python train.py --n_layer=8 --d_model=768 --n_head=12 --n_kv_head=12 --head_dim=64 --d_mlp=2048 --vocab_size=16384 --activation="swiglu" --norm="rmsnorm" --norm_place="pre" --norm_eps=1e-05 --positions="rope" --rope_base=10000.0 --rope_fraction=1.0 --qk_norm=false --attn_scale=0.125 --bias="none" --tie_embeddings=true --parallel_block=true --init="normal" --init_std_qkv=0.0159 --init_std_o=0.00398 --init_std_up=0.0159 --init_std_down=0.00244 --optimizer="adamw" --lr=0.000476 --lr_mult_qkv=0.5 --lr_mult_o=0.611 --beta1=0.9 --beta2=0.95 --lr_head=0.00372 --grad_clip=0.5 --warmup_steps=578 --schedule="wsd" --decay_fraction=0.469 --decay_shape="linear" --final_lr_fraction=0.0 --batch_tokens=65536 --seq_len=1024 --doc_mask=false --train_tokens=553600000 --steps=8448 --dataset="wikipedia_en"
MLP neurons of a small language model. Each row is named by its layer, matrix (gate and up: input weights) and neuron, and shows model dimensions 464-591. Each number is 500 + 40 x the weight over its row's rms, rounded and kept within 0 to 999. Numbers have three digits each. A neuron's up and down rows have the sign that makes its largest values positive.
After each neuron's rows, "fires after" lists the tokens most often just before its 100 highest values on Wikipedia text that the model never trained on. A number after a token or word is its count.

L3.gate654:474505526539447497490569452506588523473521548485597452491567528513520553456499508504575426489521451520455511570485477469503581495516526555438452446524425498486563504431528427472464567491465530539574499492571584455498487462566448475583468469483527541548545551497520525432488603489524600530497500508478475496432497431515509521558541570504544466528515438462441493465554493500501527565516
L3.up654:500514502492491485494536453491500474490463538442503507539494520523468405544478502421493504497527473461466410510443550524460494497587456499502521526499562493503536554521567516532480436480497524454506549509509485532509418525473520528485510471526471546449560487511516524550586458462557442525507458499548500526407529504534435521516521444516536526523506577445492418460486487504593534446555
fires after: " the" 16, " in" 14, " 19" 7, " 15" 5, " 12" 5, " 18" 4

L3.gate1586:594476509419496402501499475497488506494464508479386532511547555559534536439471479595508511476482518485568489502506470490539513466500537480476473540523540480519478538498475494495462512629556524448483556548525498440520426510552479459516501509554498462560486498486525482508470464523479518536487488473478523424487474447513554453490445446527491524505453505473491494497490499542555473440556
L3.up1586:517481461544501543441450518455548518482449605485458524463531543470469490507560521495494504589462496531512553538495477477490490491515537472554571524487544485462537484536484521511535540528498477538456480416493477459499445494482457497511514494518498543512516434533479490471521471470515475564524483537526505465482542430542473472458460545509467506561545492560514531494512537537473472543503
fires after: " the" 52, " The" 9, "The" 7, "L" 5

L3.gate1991:465518469473442524546487517509448496463490430477516508517596569500474524453512486477506482534537504529507501596486543544551449507597530501485509480545471491507475520511527472493410493562463538503478490508504518437532493574539470493514569544505544459505566508462543505458487548550482529526559486462578458464539469513483521511511460535553513523467497508491454472543512480525610408552490
L3.up1991:574513455489505542466452456472511465449458463472481511606491481466571474491540532475578520511528443523478493460536510578516441509549527465545472477467430422447533477501482473516507462522440440533531473494447516462545535498479500467508502569484516515548528511477473473485457522409466458471426528480520509517460460482448568461512521485487549480525521551489486513481551459498504456532505
fires after: " C" 12, " c" 10, " G" 9, " l" 7, " de" 6, "C" 6

L3.gate1019:509545454513482492518522490433468452410459557449468493526569478484508484482435492496439514478532535539474623570483451471456444561468510510472543579529455521547487482487588443374553479474503492536475494386475478452550479534531513497481481498505508490462465487482509467554486459559443446481496507517479550488472439556530526458454565556507545467481510515459482524504475513491467482502515
L3.up1019:514465480482523462486500512501508410549489537449527485520507488451508541429436543524563522378541459504520494507485484419500449467485530473439381517455466561525521521489541547469547511574540449556520519513537534507575471449410530386571500487456539542524508528496487454529475519433489488566557484546448435466485396480542494502486524542502503508511543539570529480450532530537485487511484
fires after: "," 50, "M" 5, "R" 5, " Ah" 5, "C" 4

L3.gate1714:484465558470505497577486423477506459505437481534461483516491475496519521533453526486519458504533449485511490497462529570496519522574497530494547537565448519491486524519481509479456462575603576518452499442436500473444525534473462503512560505513487478454491499456506527430533431480457436463440456529522515530447541476549576446520470549539524436496491489483479479492460502428496442474494
L3.up1714:534494521465445521497506468520549451509492404512516514454507509531554483498458470522569532502507609636494550495453505473530496467477480395516391507471485491486441479495496518485503535528524487499558385449532540463472495440465509475457468428462534468547514495527412500480513574536560508541494519493485460468457519484512486487562434483527444482457557494483497518564411500489440506521479
fires after: " (" 21, " \"" 17, "-" 13, "\n" 4

L3.gate1163:416497440549493564521552424564497494472440435481529503568511513489487534508494540492476502581464472508541579473523509551487441521564534516498602524505441559477483507519492463527507565491441564575458463493435451528505551514519551461508479517501473438492459546526485432534532475510522454462451602544515594526431496492551556452532489512446552479530461470434473563567558500507552439500459
L3.up1163:470468498497470430523519524516546490504423462546461443524507522469479503427498502473487447554477507528487449456595477519621519551446508447470522480496395502528426545433483479483516505452540429503512503584451498444489479476521538470524484481477484480517564497545540488537533512510459534562443542521602533565497517401502526472496499451483506418518550544503509440547479491516479472402523
fires after: " G" 22, " H" 14, "H" 8, "_{" 6, " K" 5, " Kan" 5

L3.gate1190:596499536445496505533465507477510500520451540509499516449476510497443478532487476472496541465524434527444508539475502528459542413545470497378492492462466559488520509497526412506466588464545473518489560516572483486491447488527434499555520534494472535518494505483476508513555455524498481463492470498508480527494472524496565522500518524501423507502451497515472528528490528462487431617566
L3.up1190:463507498517523525492480511508508533505548588465499560483460517513503505524489461543431533493506535549536478603499474493455618502506460452414442523505530495470498493491458487521436457499547490534526518480531520512523527510477469482468446461493545533461517456496575569481457431411552510545496483505462500492444576481468493555525498517483515501478532523521522481476426506448547547488521
fires after: " the" 41, " The" 14, "The" 9

L3.gate962:448530447550605524526516432519437536479538546520527510534491431499526503505529542473511489513563455572480494490467559566432546484530511511501568503492531449474484478493445448520546448546506549455444450471438503481471527448525473501518439453532496454466469498581454509485464482523482479536424436494516525569512383529498498510548484508489475523549576535496462471463497497483506488515503
L3.up962:528523500554528500486520478435540511465484472507429491453527537504489495560457473513517548531505571500540549570470457484452515518544533532546581513471515481501436524542544420434525438569531526373485414470505533511449459501480481485524487497567517537540519463547465474473508508492487513533596525505600502544579494471546429507456481514500520469428443520520516493517402473514467461477493
fires after: " (" 39, "\n" 33, "Early" 6

L3.gate755:471466464542517560528565397547568562473471558483523536541511520522542556463496512466508461533499494555510498498436502544475533456447471596479520547556495450477484542444548464545392503501526535492444433495497529514413529483518463538531520542481501533428454528515463561482502473475416510544545516499507488504466487501545543482469495517495462517490532489518509464565445493432473483534570
L3.up755:487518486515502551498563436467478530433551484571544521401535468549518472504422524562520471530545503559484535495531517502509486565447448463568458556504597478559522447547547485423459496528514437515534443601466506499543512550437477506541501482477462472521461499517446426537454491479536480570508484497536535515570437468530574496497530506513474552521454556505559491496583511477494462501481
fires after: "-" 32, " (" 9, " \"" 8, " re" 4

L3.gate129:496570394509472520512512482517542550563501521534523485502498433518511475508452466440599503503506470490471497527506553491507563447490464540450431537472516472529496455539546456505502465475475529537504458419537467463488456503508542453511554496487573498458530470465511481529477484474514541495528536557502512471372519572529507450516442525499526491448488474494546446480512514467574532525541
L3.up129:458581451509496536473424512490467430534495470464527519526446552511517481469493445512514565460421505417519569550474512490518552565481505474512544447543523497497576578495473522485541507476471471424546524571530464466509433409574516486543432520528489512454506508491467460495576550548555504442449440490440506472490440506533481508480522508499552533582430516500493552478593470489465495520437
fires after: " the" 19, " No" 15, " a" 8, " N" 5, " U" 5

L3.gate629:403566500572538476468584410520526453484490561473523525542541537531429522450444515427509496566525487462510492525453541574518519460472457522491529466545547472523476545528512470475417561468528606461465516459442507534515471510498492484440559514455383569538537476467463445521521504558516513476554556474506539568484501521533536486509520525518560461531489506579476491470451498546495550576548
L3.up629:479460572450486556434488511518470447451509550572527492560496505546475522489462487468508464570492499514539426482483545498512517442479510493493541427458495518469508508496475536540449530534542536489472458561505468510515418465514488539425505492559495517534460553512496517474511499509454556545523441538466542545478518500452487451485481504518507470448516566548492508554525453564532523493445
fires after: "-" 19, " \"" 10, " (" 10, " b" 4, " L" 4, " Al" 4

L3.gate1622:534532517451577577511477491471507490464531563545491476533483467530550533486507509518527471447508442490526505494461494458527525493540461494444503467468485532536476571475479491548464453510501541596487537520496494483444455553514479560488545465531504417570507458507491452524454569555535525467545484459492464512462525476532408565482456611542489518496465612465485590520504480487503405462492
L3.up1622:436454539539447507466475478476500403545467592459434470481466525490535561449512526514490522507529525429462531515501450568480536396594451502447485415530590472492493506534500468451441472547516524534508486583414488521453521508498507506493464428528494492490521457471546547542451579457586531492497539493556521482520454540516534549500556531517453497480497478472542466476489508449540457483504
fires after: "," 33, " Cle" 17, " tr" 4

L3.gate838:498349551516508442473555500471568489514497503464557529505568533485520493438520483498566504514522497496475510528547541461487577447533450426578573462474484535468494508501459536467534519502441538465520497500442524468526500549503529504508491462429470453482485528504519437467584494480504425471503446523517494460499488471537460561527531504457519446412517571481422505437481470450492450440496
L3.up838:491499441440514495485543519457521445493535474535511431549518540456520429515415480418575497514482458585532491447518501506520450487426500514447497556521470510488495556417610491489497529449524476482534456527513466520534514510566477533478499452491468505438510526491488471465463429530588568462471524535535553547508532432517520518492513516513502482542561466459515461540526498522506497517478
fires after: " 1" 14, " University" 11, " Kh" 8, " H" 7, " in" 7, " K" 6

L3.gate183:467507541526481494497505421505498443527519470529503511503511482508454472492530467532519480515543460499490522483469525518535580499448541549442489366572519481490493527492502462475403512551524515534518565522461458431438468555538517439483558501522472483490494549444531555454501499558493445533461485508512468492476539533488473445487499478578555538460550594485497514447475438443451490501485
L3.up183:501415492481469438470467554458484462490479454448434499412399547498521515541531475524467537557569560548493408514476501569560478504427498478476553489456492434462461529542485439500488544513522449585512554442485483483440487535551542562508528415544496543515479573541513463521506486577438491455484537554431485489473468507454490453504516531491549531482550526484522539502469473548473487458457
fires after: "," 39, ":" 14, " L" 6, " K" 5, "T" 5, "L" 4

L3.gate1037:494465470580475526527583491533447499494497495481603473523502466444521503523529534458475437473471500487496480454537507527516477458503506508480481566534543445508455541522572451551529521546476474524522543496546511526506506483540447507460517510443574503428501521495508482534514536455545461501545425487508523522479563491508497567479510499517419546539483558491479468504516493518548437518524
L3.up1037:549435508505476514531478433484490442433493492515481519507480492571541499500523489513517480529540414457480458520450494535520479481483460479466455522499490498482530455531426462532539439442403525510438531442454576482448427541405458566438484464529523545512498492469457509500505529478485500531530486560491572537509495517574459511496478548473542500454492570558471443447508486530533440520451
fires after: " the" 25, " in" 12, "k" 7, "sk" 5, "g" 4

L3.gate1451:470543488423477545538489590452464504489446553474463561467489462495450520453467438485497486469525456516538510548501490494476603522492526545462468509487484575505563509472505451469463528537517424462429511457460495463516437495423478521508528484493525535517580502517577569483526539526492419486508525517466505487487544522515512543518509474558527518468479524558460586509484498417532475534511
L3.up1451:479551483498529453516530523435469458521503585425588500443558478495466494470485450529460557526513466523512532512461592519478526530490514591458466527491557460482502520479533506500505497528552474481518501513634484468562525484456512465574545487455512495400467539576516479572469442482515475484463477547469437570437538509492439476514528601468537507578557515524507483516493541449553476530489
fires after: " the" 46, " The" 13

L3.gate2027:466461441504523544441541547391430377550493600503493492461427421477502496506537480483454524512488560469479439454501461549533511528467493488514542517491546469515500506486541429487464564496494542485498521434492503530520494489512494501512501427593524503530472462595450490498531495481617461520464459510464525480536512545458483553489537467585537492516520559542439489557477458447556502468470
L3.up2027:515450443521439537471456462505482426463517506518432494527505474539535519521487442485567457478469459472466479503510525525510534552469514495458527475550494515471578503452525537488429476589533490528464527464515527460566548449456414486583471522472492500567536553479539566579415498497544494471515514505465532600431487516532526466476514409496486495500627548510503548549406525442528557577499
fires after: " R" 13, " T" 12, " Y" 10, "R" 9, " m" 9

L3.gate57:499545461554479542509498519525547572518466514409555522543446438440464488509480500501566530507492418451472483541471572504572511457442459450497500507477485488438514540441479429462531566501482532554526515485503518479473535466512457515552572465538496428492464555458449495514550480489514478418532482473438494513477497511534482532470453590483515521544480491517494524482565514490450476549485
L3.up57:469547554490511442487497571514554568543508512514502501560467449488508499517508585471489495401505424451475498608483521460569491512534522496507500502497533450524467489603505533597547505495471495578602527484517494562457522551597514536486468432553491505494556406458520476541469529547495458489554511508544474527470533553517483466477481518448440502405500500506496416474475473530468491498477
fires after: " A" 15, " N" 10, " E" 8, "X" 8, " am" 6, " Am" 5

L3.gate405:498501523532522463542500508434579443510546503542524493524525506484505512504492580496631477506468513515527453545459470510583489509561491505497461456514457480523497496482478474528560560523442536456579512549447519527516527541487478523485483520521519531523473495454556536517484515553489500448483509451490432568554505530460560472498423513514529495584499475549512386505499472434549484471488
L3.up405:578522563512500606468505575491514499542523426484536470487539448518491502535421480493465441471520501514440506434543488494552516492477439474491493506458511514449542463491501483518544586491469488556535449495476526506482575477492507541503475488467507525483488529429524498530402579462530470476480517493536519469542409524512506496565527456553468467519501482516478436487446473443531493520522
fires after: "p" 17, "m" 11, " T" 10, "t" 9, "T" 5, "om" 5

L3.gate1286:537521497543408458530517470501572487512467541452546521518510517452483514439473527488542456494518541518430450515458433456543569443510456483424540526632409479490557528531495454439423534484473487488465511510553576459508458529494484516549525482461477500504462508441467589487517527527548498472535472513506531423453529483437535493512510500509598562487493552499482510515483530476570438589494
L3.up1286:564463568544504505514552541518505491556456521546507523487587503527580529477505447536477431433526538491505469509485459483546536527510502527484530511551444442514513417474500504569522555538486524510507498518547507516507478488436488498501469483552458451477458464461491446494598494472505553452525456433466507390455450499514477476510487555429553483551519526484500544525509481481489412529538
fires after: " the" 29, " The" 10, "The" 9, "." 6, " o" 5

L3.gate1898:470518494533467545470537515549550577533477463520483519534490505491534473498492464471520451555460426475469411467446500477525489544414484521542530563566466453495531580516503474442523501537434561519515550513524524507521530474492534539475567532537459421561522513430583495501550504498492497462456535497523460542461406598513512491510533517516491460534515503474423517499468509479547523436494
L3.up1898:498432425483461564453538536482441473557479549488527485381507410510462480503484536489546520422473499443430434517515528474507485506421500612553533460418497532526466522483511535478525501574478472541475535436558554539483464462499539549597509461472524462557528558544506535441499536487491476442476497541522505465530490490532526434493549472532490562400547451521419570572525500502511519520484
fires after: "," 43, " K" 11, " Sam" 4

L3.gate27:520493516505534446459535414489522539459485435504478522483497492509565510536482486490494550529447549542533470476519496528464551464496474479515452493519525483569455508523531463544431483529551546504479520557496512481511457495539514559541558520531499480491466468508437495535511462495479483526517498491420555501456567531455449501546497532516589494559518467477582454513562500558459495567490
L3.up27:573427526532486450514500435559503503423506569527456516425527461526513444506501531538507564493472555483465432560585485509466522509550518529526543468533446516431519380544499484531539432493527500559451550477543481431500503507504501547575482488459579460540522442465456521488500523454456462511547623562486546521501462564474531489462467485487491468542498524501579452477559482493500533505405
fires after: "|" 33, "\n" 20, "–" 5, " |" 4

L3.gate86:568501546570536540513462460455445498545444515506529501457503497498458503492499433520606513537474573518544457511480546544555515433483506489579536519553468532499505457490441459521475502575463539565470531452488547556475495477514457546486546510516470488524524533504585475464543543440549503538527497535480537581481500560490526437553520529399480536599557526475492512548542518512412501481568
L3.up86:561543538497498571496538507556502500523458498465521506520549522526475482499487510519492524561535455461486450536493487544508549483461490490529550485525533466472467504505529489549499455536500451633554517526507530473474514493420481505607402487552451538497508500490548499544515498480468490439524499413514509496553535504542457563526563474514487550458513541523487521502540514497507488545531
fires after: "\n" 73, "\n " 19

L3.gate1989:524529566510492448501549515495411472517519509517512495462563503488472521491476473438542486546513550490453536563468534503518664490496428482526486494526545486486449501455472432462444486512504565512500488399501521446456439540467459445555595565542559488380460498448459477483487549541473515477542471530511517516523493529399470515535498430471513530482463571498487541487541489495543493507494
L3.up1989:514462604494510586514522476484519500494499564497483496500537502493483540573469515510517468506559480486520493540441427543495551464521491417491554490454529536501488540487461507541508526537461566492501567477522556530443468487458523551477496411538569485505478538463544524446480480518462516466500491516572513531452485465592486501518488554466486509455526462487461512452498512513537542503522
fires after: " the" 40, "'s" 10, " a" 9, " his" 6

L3.gate1719:508443461519468513501562455521498477470492475484484487513535476514608488517480506509455510504462521567509563496504464554584438454573473488564511463518503482507509479540556489452462448430531608506446500473519491499467435470489504505552555515526539500480455532443420414477476454459514490423517530466504484517484517596523542481461564558492451540449530577442517566514463511542467555494524
L3.up1719:505557529442468569465453526491495538489528548515502479513532473506418469518458409435463469542442495552491462531500491472456504473535530556457496491507489489477495493494561479514479538478543462459542504515475506443595472459466522524529443522533505510533537521496510519530444508486414485438518469530480515470450485509558508448504583453559515452507529491490442492562437489448514565448515
fires after: "," 16, " (" 13, " and" 11, " was" 7, " is" 5, " m" 4

L3.gate1650:444496534416473568481533505499526439513469416470489433476470523504470425471433399462539496527463490497408524457517487546404562475541497488486523564506451469533593482470473424534530493505540574498498536520485479402500508455539570556430471505489507535496458465442578581499498503476492424447489573530478489555518466500513551447472494514527497492539532468495530629498521462394425501533472
L3.up1650:536490479584522513516465506462487526534567509509480477478482546537466484536501482483488510483519504523573514537537516486517481485615535469527496548521494463467470500472444532512450512608459513461485485496460544528528487398453515442497504531544485514517548549478468443484508497454495538477544495573474518529509510564513478497483561434515467494483489507504468541486450505430478526472553
fires after: "-" 17, " 0" 16, " K" 7, " un" 5, " \"" 5

L3.gate1369:417503490517474452506530510454504578531508485498539511487540506558490521505506539433536512506482509479543479504507462482488546515464498574516469495500457485505502518428508440468479488577546550452495468546471526488485492477465461546520561617520502559472503512444467555465484507519480511486540535525551539530519487516532540537495568556518529457543531467490435555503498476417483482539521
L3.up1369:511526425505491551532472485516533501449519424478484516481511515464506520516478494417453448491519509509463527542592478474463504535449487541547492528506451440476470466539482516506441510539595454408477456488499487531476521500521507503549522558527493457545515603569483554484432595456491530554397491546525451471475518491552507534491548477493496462515528520503512578441468506491522460522518
fires after: " (" 45, "-" 19, " \"" 13

L3.gate1058:543582520539463503498554525448555434468508531505470528469532514454549455450484518549508495518506509472480564565534482537531556492424479475495469504509500517467515550514524420451495525511514481574497448394541497505494468557488475517458470492492506481527487506495486496547510592486446463438474474518462495429472464417529560518496557564463524480468533513572525411513468533511441441464487
L3.up1058:617616526453503408587475526529590526523507545457478533485542487543576529490529463568458500537479525458498450530493518502577551562455460416511562448517508557471515475479497458486625562477510483456552449557532488449524402549516461576479526429462522473422518382525571449494511557419526506421491465551570461495501470465494489441491528467443548503522483482526524473512425490552517448498448
fires after: " T" 20, "T" 12, "M" 11, " M" 7, " the" 7

L3.gate1602:429508518437494490513495513498502563494518524509472488451478459502405544518373492454563542523489487500553468476531552487466539513516506485507538497514515485549487519485455438481559499493486440492508520497476507551541542558500521493523523564512485497505516557559542533474462496599522511508493528490475502498436503521402536490489488486482467498474527445523526522496549508432592456550505
L3.up1602:536467534510521492499533567525508506482505518494551528504498507500449427495538459523551534495411499506510521496577547489514515537526545579589514478504492531537490502527491507600492488535453548493528489484456509474592561558477498458559565482508520399507508582532469475506538491474483545490527499532477484515474557554486454419465482442545464551510509476417420480531447495517545483513492
fires after: " K" 20, "k" 11, " k" 7, "K" 6, "oms" 5, " s" 5

L3.gate1864:529514543479518510513519555517515436491445488478511496517555491524495565573544475508467563473505504485516477488543484492497508484445512536577519525477497549506464446521532497561564529540514579501498478434538426472520520446532516522516541511542502490411513452485452532499486565521511459476496515506582496477459478514508475421471550479546562468505415452563485538465544471476478464463448
L3.up1864:565584514540469519476497534506555522523535447495506489539410503387498493489526538479512512445534503454512462543506518477494530470491433484486454485495624499511508530453550451475599479483473467485527582541576502515474513506501501515505475476483479450536521517487426489464549584532549522528512493521509557456591490549502485467527516554423443490468440516528515507460516520483535486559476
fires after: " A" 32, "A" 15, " a" 5

L3.gate147:463481481528522514493480509497527534563470450487492496518523499558529525498564408460474516506450492505551550567464539443424531492554455533511504489528524487494435532516524553464464510531488511457503458462459585436384385515499530490483445466531528544556537526542525464486452564499469440543484493512513527592530493600497465423465524531553528518545460549530402540398502506536536485481509
L3.up147:483503536443514557504528453586518513499547456550490474616463577542529510425459506493569443451550521475486474520537500490522524489431565495533565527558454485406482503468545527532463469504537564547478532532490459474515485427524499505548379537423437539448509472482502464372503459540460476484477561552518515605571448515530595504549470489478522492440559541552478457443480513562505426478516
fires after: " \"" 23, " (" 16, "-" 13, " 6" 9, " “" 4, " un" 4

L3.gate274:505485430456563498437496494531479479542494472473449497513507420435486510469397482425514490547510513481481486467449535505407481541485445520507477514565416512481530518480580493494479534522464502501448495517494579463401416509428534536538491607501534468562485498516601537442538521475442499499482554531476453498508522536556515438552548421440566452508469492512452567494502454483523493454592
L3.up274:513411466477574510538487443530493529544529536565517498533525486538515558520505552527473479488457468494460502490443495490482484504478507565510471551522489502422454538481529462549428510488524533458479436462499458464503521502519486551480544530503492457533545468502445532526515567489490487417528465493493508547448494481499531494543503544553501466513502518520546570459580501505522484542515
fires after: " \"" 25, " (" 21, "\n" 14, " '" 8, "-" 7, " “" 4

L3.gate433:519413519453493488535573452480553462546499536502473473578571533489523476515463459476477410451557494542499506483524539432482534450447412574502536602519520487478536532499513476503551575565570548531409434454479583504466483488492511500444413501419562492500453484511488542413491492442467465493492438533565478517489508509498440447492538555535467482511478463558441516454513471434431518519474
L3.up433:479499438509500522515519471541544529542560489431436557478494525520512557506473507550438480538509483500535493528504575495511509462506513567550462495560549431523507567521439550446463529521544572521471506549515460474515459479470463599474557535510460498546483466541494455493485601451493467533510501451538528499498435499520510469544543497480586562551498523417485562470412484596495443444482
fires after: " (" 25, " \"" 15, "-" 8, "\n" 6, "—" 4

L3.gate1944:464466496513466483510492430494532446521499477608511523462546508484507480507492527487432547476484514449470483522483550497491469426539491469547481480504448440514498419509537555366492521531516484487497505568490545478424579524546501494482496512528488517574540504489494577490521505478433500419489574443476471561534542499474529533508479457533486577483506596490517466477516506493558557501533
L3.up1944:546464509549467487513531535498486449537446528417414550470547550501465491468535546459474521479486517496555501474555551503494469512478513540487503487495410440465527477527458475466480560507473452438430511606445542486418532526488549490472509500552444430499560465588555492553527500453473509511485512496464452457506545601539516529489568500482443585454534529514475476519482501532537492507482
fires after: " \"" 13, "-" 12, " W" 10, " (" 10, " b" 9, " B" 8

L3.gate421:547604550513495477518456503532516444527461401514507475535507544522587475380593471520477517485455489428443563557477468472528503414530424465503499516548514522495530519549414412509488482514465573505476453446500504495462453453518501475587561491477508534475496541534499509441623561490547503506477587500518495527485492535518508468511518509490577588499487484397500427467472503497574474565516
L3.up421:452542537525500494510495487490450569525554427446442459516535534456463447470540501462475529488487515493468496497462437514485485466463523462457469433560484531399564525437436523441484479526421442522466527472577562561458587518559486542503453597583532494481509478511428435480545495449499560425471491472448512445555443557472512568450529494527545436520410486534500515561442521424536540543459
fires after: " l" 14, " C" 12, " c" 10, " /" 10, " d" 5, " L" 4

L3.gate454:540501457484477453499523488458480520510567412461468463517541465457468506555524482455531471511517552475516544488500476539487517444525508466455488477492419561476512484437518516483569585502476474474503515442521491434512502499492492451481483576491499448521604485426565468480499523501490477511431499481519513491560550494485497467457552502518524486439497479507467522576432491504505498515460
L3.up454:462447510536462560495478532480469453543476471436487502507576475510472487481388490412486419543422505517503502494538499495463521471497525499447474533557490442462521530494445517454497625536537484484556528446478509501478522521460471492488472613486466501494442479555490508494473534523547533512476480473485495504520471558511504444562525526482518557480557480504498570453473495490545510518498
fires after: " (" 21, " K" 15, " \"" 7, "T" 5, "K" 5

L3.gate1934:434572553562451515457554547483515458522502489469493558496555444527426569449550460481515526505431497460473473515436484564516545509436437504421475456480506441578482491480523490437454511524509518523549549459506457394529541492467492511517507501505528549468569510437526538470482516501504494406547463517461572458499513518471553516566560514475495458485448505542492428487519491457467518526535
L3.up1934:569534528508444593511555484451532470478503509473499473505463585527481497483498547482530435426464512441460491546488427544524450546578488439479553499511538464463506404515548538507500475514523526505487503505583477511499436468525514451551446496509529519433536501511513490544474513467515500483500586430530539479562521539489522499477506586565569462442502487524513532458497477457512516547565
fires after: " the" 23, " their" 16, " a" 13, " its" 7, "’" 6

L3.gate132:535450559416516475517587475419508455464475490479578441480512505495530568534457496496536508462502480466526442471490494511517486459533506469441563501532490538580630515550512549515532525539544531526482483462497529515448493540542447453548522521487493583535550453420509452459482483469505498501480508435489461488474487560523561502472493495494512505550493451555528513485528489477500494515488
L3.up132:524543423542451482468437545501551481480438511508482487453492502495482557485466470449556591550445462446486478525426463526501553488515546517531474478485503518561448525517436520425370434450495499480546480518470506522484500574494509492520526417555587518408468463494416504571529528524475494493554483495476565458530518476528548560467465422530527499539496547531533456501469440563495449486470
fires after: " the" 27, " The" 12, "\n" 10, "The" 9, "==" 7, " a" 5

L3.gate1372:557450352530484446468614437501491529386463433544523487529452487505447444450534448493498525541443484545510464473456581449493574411451483497504514437553481451482564501584580527502465514484466528451517490492467449414513506527505463490439456482487515500443498565516519467476532542507460446504543472538428508524451432525463604541492516452507486495427531563448453571508472478482550444415524
L3.up1372:541505495449530482438504480626446504468484472537488541489526507528507477513477475509469505497492518507474488457573516533427500538557555530493507470568450526539550461459564495466398493542536509447477493506447536455533549527496469416459460489469458521527518477463472482534473474521525456432544531546541546516431530527527518460498545513506545468555499470506551541465462506491473552463509
fires after: " K" 35, "K" 11, "-" 9, " k" 7, " r" 4

L3.gate1280:453510387556558507492504460495503497464497503493522492550518478494460409452468445500489596561534518482385485534415487513523502468594499491491511520440521519488533467542493520442472539491495484504565452484515524485539407496482486517470483427416483448431529428465542570515484524505509501502500492429549513487483450440512490481445521413583511491496501493567490484522478511484450539504550
L3.up1280:418457520553496466548522460490539495485482510506512512453467472466445472546433438507481567525476453481509507484442542425471494492531537507520518487490471438514500457538477500514491559538511479540554552460520497503509544445444461470551469481475595606484515521467568464509471487500485423449603536502526496591486564558555515510503491437567462510449572452528547538468475495513507528546477
fires after: " r" 14, " R" 13, "R" 10, " QF" 6, " Vel" 5, "her" 4

L3.gate1757:482534459575496454505489444440528452534488519501533528490560456428507478483461485490563505408537476518552441438475492520533506569446475498470447491481498423470613512441461516523507529533480518541526560465430500451489496562517469498432491535477452430521503443496479518488499434526425411463503551482510552580445529509511511541522497449527443526515483513470501520398510460493533522519461
L3.up1757:516529515471529539524510519458469419524478615552471542498552498505552500463499499577522433487507516412520474574505516494482504458496550488417556439477579460499564525503514493516451503530548504497543369510553438486533429493540502519550435523441446509457509434439437472514498502447579577532572435478508446486488564495495486474483498517455512529486479518447519443455474501427457497518453
fires after: "\n" 31, " \"" 28, " the" 20

L3.gate1422:509493497533504466470526500527525483469451478575453430567438475531480489471479500577471507508528558523458401602495507414478447479479490458513553510526487501533512516521463433541500542531482487532442580475541485509489482500499524471474596508575494466543548560559544508442519572462483438486496579470517489538430504572501482469516497410476524488516531488518581511484561451541450499535464
L3.up1422:478553480446496520545475529564501499518506509529530550478534499474540478506458495496449592507502497511544535432578510471522455429564523489555482463516432527544537482445449548559486501485523439545514512494496514514450536492456420485463530544505524526488549488466545515477561513536505433518617543521481554504475559509614474525487501474516472430436477559495480446470526548514513534508537
fires after: "\n" 40, "|" 36, " |" 19

L3.gate1878:568490437478467458476525482478511483496441545458523500499497469454469500471531456510509549518534483550463502548491544514526524490504411529492470527500513573495466532494496502402477516497541470501507506496537497490526537478489485469461571496525600554479510452521486532509565495523482516453470440522424576495505524432419523485529547476429505482567543489497452464523447519552541520606433
L3.up1878:457558491454428516559474458438462559470540571491469502467486485542471460494536501500494500523559491439515458500489484483540545559470534519487538528525471540564472501557525514539489510486548499516504512495429497488512460512498547596500572425475513514487462531529467553539535499519440495571480473477439570503531517415544438479568418493497504488525538431439536495503514494566490471506450
fires after: " the" 38, " The" 7, "The" 4, " an" 4, " enc" 4, " a" 4

L3.gate383:469505495450484514561476506519510467457436499476447488522535549497598510511456434433606475489473476505486518494499454472459456497460474551498483546515440491544552435568522457455541462529562545606490505533511583501435505478471445465557530530492497498565492559470444477495540560467463444515466587488514456483437495566472524367489536523485471511626530470527427500462505492480511555553479
L3.up383:459579550440489559507512508542496542472538447492457481483477493495561502452586421460415494538443476522503501459425353467430532480499430433492464476582512492504495475515489475535528398474443562473437523506548496432457536554463530517552510507391407547553434555476461498578529522490485436510556505517481543489465516544522484557515513470516528531510484473444514523497515492494549492470554
fires after: " (" 34, " is" 15, " \"" 4, "-" 4, " first" 4

L3.gate881:564498460460471539475500540494522539461457484545455450464474529481482479535444474516485577441505576492432508470483499497576537509489508493440443534521480474494490500507488537476561527539483493557478524472567529510499509489503492508486513544522479440556578424431501485599494550539492503571557477501403424501413571518465487412509451491525490487436535571460429481507442519490543485520508
L3.up881:524530503535537587507493520516506585457487494525513514490470487532462435463476500487500510538479511518500495461505527460492512465521493449533507519479482542522486468531527569556526513464475490515500572421558509498486500340459488508552461500437473535412534490500533498490500563443489482425541477525437416544500483543473484584468500489557495540507550531477470400481470506537522554461475
fires after: " R" 37, "R" 22, "W" 12, "w" 5, " r" 4